From a checkpoint of a small transformer trained on Wikipedia.
Architecture: LayerNorm before each block, no position embeddings, biases, tied embeddings, ALiBi.
Training: 126M tokens, 3834 steps.
MLP neurons of a small language model. Each row is named by its layer, matrix (up: input weights) and neuron, and shows model dimensions 0-95. Each number is 500 + 50 x the weight over its row's rms, rounded and kept within 0 to 999. Numbers have three digits each.
After each neuron's rows, "fires in" lists the words (lower case) most often at its 100 highest values on Wikipedia text that the model never trained on.

L9.up169:492518552619484432520590439445422470468457512541561504541546470450439575478560528518421439466412518508546434579485599463541517516529446479583492530580533479656550504525546498563386424529464379472444478495587536578423514459473508569538522389438502485494464493561507559518470516488439455537
fires in: "as", "at", "small", "into", "by", "large"

L2.up635:493601497492551451552513504436526442590497475537521452507517536593551543574621436540477601433497500573512531424547481501518511490493449507458450525430457530505531457517522499581402574467461415409531530525537556451547533429568480495555504471538490534414557512447469514439525625498429433494
fires in: "two", "three", "four", "seven", "third", "six"

L4.up8:517427488579540486514489481484494476581451536467501540504471480573513536539560462515450565485540526467437460444421454575492473482473506515521395510505460550592382490525444383559493583460437499584541641507484504500492547490547595489428496508517387563432535542495418513491487449402447517449
fires in: "10", "seven", "20", "four", "three", "two"

L11.up427:543494590533448512521474511474503499588588535500387520536474440511502475510469494496533509620459495459489499588490539599541409486444400588471492504457544470587442519518455514520475505613505494469455489527484442512505585523539569543452404448466537360433419497492482600471453434465542472474
fires in: "of", "as", "and", "secretary", "chairman", "years"

L4.up113:562501402449502496442410535523501463394504570534554450518515412531544460580436483499514497526481438503456475558388456575507484459486389481521509504543482507568460542524439530424457536524471489544488591537505465498615515484509416515531416515493542517428398491542433500370564599436530425463
fires in: "served", "appears", "work", "working", "serves", "worked"

L9.up472:572557516530448519454490480499463484523450593452524479479515416531527494491525476440492484465466539493580479471442513591480550475418360412579583491533543467469453486465449416561492535486449532441505451537479508502555500459507435475532547582504510478422518484470549638562510489487557469408
fires in: "years", "career", "history", "year"

L2.up522:515566496580570459501555468483561493441459547526525471577578554451487494538479529422518404502518603487468460489609529380478556495578421434522436460453560433582503529430504604489456532587535386481470515567570487443560474531533562493481556526508461414505428493553485522475460433512489458424
fires in: "de", "la", "degree", "filipescu", "deep"

L2.up882:548583485402531547541451567386556437582512464563467520507535486503481458425566425496468486432471488519470455492516558449461505499539452476503563433529514515427531542433544574506528523438512541571517478557562534532439566458542492502389505420523611487548497465547509533511576502387588487523
fires in: "of", "as", "preceded", "into", "executive", "missing"